Weights of a small GPT-style language model, trained from scratch on English Wikipedia: attention and MLP in parallel, a variant of Adam for these matrices.
MLP neurons of a small language model. Each row is named by its layer, matrix (down: output weights) and neuron, and shows model dimensions 0-255. Each number is 128 + 32 x the weight over its row's rms, rounded and kept within 0 to 255. Numbers have three digits each.
After each neuron's rows, "fires before" lists the tokens most often just after its 100 highest values on Wikipedia text that the model never trained on.

L10.down163:128119110113113119141134150137128140128117121151125126140103131122148144156120121116109135133131136119165126156096123143118118135125142142147138255138145117119124135129128149143119127152122117118136118109125137131113134127152124138131147116121145127143106108130083116142083113115145117112133095140109157129146123118139123000147147133140124137147143108125132119140140127135126092107122159120118121130131151138121146123121142153122159112114137135169139116126121131111122078131144135119153125131134123146132131251127118123161131136144091117122113121151126135101137141158132138124145111139134131131115118108125164122127144133129097136119126111122134144080130165130135126134098127129163116148133102129147138128126131127115141137147150130131099108116100142126128154123111137
fires before: "="

L8.down757:118135101146139122145135129132117127113110110151102132126095137125140151131119122114100137152148128090141104128129136126130145142119101133104128255118094104150121138145126123152130123127136147167159157113122126130132121111118142153139131144135133117119133131155106130130107118114135098118160100132132148103145143140124112000142147132112159119127134114157140148116134133117126139156131115102117153159135137104107117148101125121147112129162149140109128133153155131139126127146103141127149133139121113146159125212131146161145129139135106114115108134169115137090129145131129111138108140129127127126147114122119137135125139093138109138160090144107133149101129145131115119138126103110112123120161101130137159154109116134130151116139213117141111120120128127115127134140124132
fires before: "="

L10.down351:087124101077156155137111138149136138049143130129142106194125164182159160142117130114126080114140127118082067129058087107151119158184112132104132161163140146097163093126155154106105163146147140134129123095113165048163093153072054136046154141068124102139132099109125131109129183119121062134098128136130188119178126124187149177080129121142087114138131138178096140078161086175152094094143155128161130130130166142151183145107128119106089096179086160185189130101165120107186187098128120126153112123135130152104048126090127167112127107137147102101140137141089132171152141133120116092137127125105097128118070100169139092184145049164154125179079054117132072141089114138088087109159174130113114142137092203125086116091187092113138162115117107136075106055126122129132126173166114
fires before: " by", " in", " on", " to", " from", "ing"

L13.down535:115145091104163101099150128116164154153126152136098093121127103150109101138119147163152148117164174098112108120144090110061161133126169127155065120078090118195078136155112098122141119126129147164098170134170152120113165184129154179137094117168139139117154155150137136073078083109124171114114158158140095138134132123149140182155130139140203108103132163165148136149136110037082175142113201137091127188163140117079121184154150177142115157089112111184056121147105160091162180105140153138154120102193086154164171119123126134145093064142148097195093083111089150146092105162143168162158163125154119065112177127116123142118077128167049119081125176200103064132169070175138099198124110095144132189110151116106087172132090123166126146161082127106109144076125160151188174144119112
fires before: ",", "d", "nce", " |", "l", " in"

L4.down314:143137076110101102155123119102115093136103160127110078141088141138141105121134128123122164186161172141081102123116089091152158117065146144114136150179122132175128095107098096195131088148118129146167140194183094116072078149157052191078135124112114133124166100134085091135163162182128185092128115083141061162135108155097157197141108125094113118112119140176160167154086152138119158162155112131186216105131162105182086094114075116035147161090122119113103159095017094152144159108130123165095093087138112122139157122136130078190100080193089126138123128146142186180170142105150159125169123154136107048120168117173107157155077173080114133158134153143204136103136138144184171120116096090125083125094135121137103139115157165213161144125182109151122164136107112143166135084135091
fires before: ",", " |", "umb", ".", "ain", " ("

L10.down187:099161086123105143128073141164119197101121127125113109127148180116117171167094140177126137130138098147114078181039144088137134139164123134104130150091163105058125136106108145123102130091082128150147152126140123082103141135110072111098078159161120155119134073157142103132136171107126059176154099123134134087182122051166148247099157165180133133127100172096159123103120148160142165162095149121173140110158150133117128108110139119110101160165112151148150078183096122136170118097071090136188091156158129115123059166113088172121168121122139119072114081137130165118153110104129108096139118110169107176122122108123149183135112066116146097166077099120190106141110171145105072098201178157105116142130119176059116119108189066134105155135102120080108098162161096153164147141115145
fires before: " by", " in"

L10.down38:131138125123124131158128125152121118146126115125131127144110119113157140141136097111108114141126135130135117123112147146139113124117124126140129255142135117127137142120143128132131108143119132114135131118131131139111162131147137121114122134110148118141143121142080100132096116128138131121138125125135136146137128123111127000156128128128130139144137121123133104150153131122118126108124129136117122120130153109128133135132094133123149129128114129151128110119113150126126077129145118126161135139145119151119135244125135127153120137122117120130137114142136149125145131130134143118143128120129149137115103121136174133118143115140149145114140122124118115090142157140123130136107105117167119156132108128129136160132141140118123119156135127144089088125105137129143129113120127
fires before: "="

L10.down202:139129131125124133149136141145121121129149124119125147111111109122141142138139115113104130121113136127131120143155146132126107135124133145129137255133148136136120140121148124125115134141114124112130136129121124134102129106168129108132136118120132126136124126127100126120130125133107129152140111126121137138129126115142130000155132132145104140127144143103140129136119125120150113104131108139127109110138137124124117121139126142118146131136147127154116142131123137111111068127115113135145121153126130161121128255134114127152126136118142145137108130157132133136136152139144139131147117120145144144121110126113153137127112122139127134127149127105144140118130137151126128127140135146143116126128114130137112128118120131112137127129165128128130138139108121152139126119134132
fires before: "="

L8.down173:145112133122090097131129110157094161104137120115141146124158112158120127109143127089091160119107139133164172124100137138122135152133136149119118255128128130141115113138131126161106136164117132099127135124105131111124147147129113128139116114117138090184133126165066128129099102131103129114107146153137152127122105117129116000130128146135117116159134156134134103089121137120114170117162090138151131107118126127156129127146150092102133144155130107121124127117148146132129103146098088137126105126143128123143115236148131128139151117151142125133109105132097143157120171135099120158128139134102103155121116106120159130090126071130134114148127160131138109154124144131119134116146112182125141136130093124140147126144119127095150143112211106119080103102163129127148118114147136
fires before: "="

L7.down766:114169120181082152124162135118131140120115140074075130124130116177132194094162135143144161183111136226140096143146152116110144197104125145116142108188111139124106097121110187102160081125081117114119139073120203141091141126152108097112142113114146153101141114111110153129148149104138131068113156052107077103091182143146113183081189080135113118100094198108171129152165136128137135124148107155177102138203171125142139094119066117154128162117150137115100130118054128121160139130154204149079197101111113140123067137176050177135128125104102120132098103156083218088132180117124188110115082112121091108125150179162110124121115105137073132056099090129165154121143118137069053113107132129208119175168129152091102092176064110143143130096134135117144080092115109128166104126120172
fires before: " |", ".", ",", ")"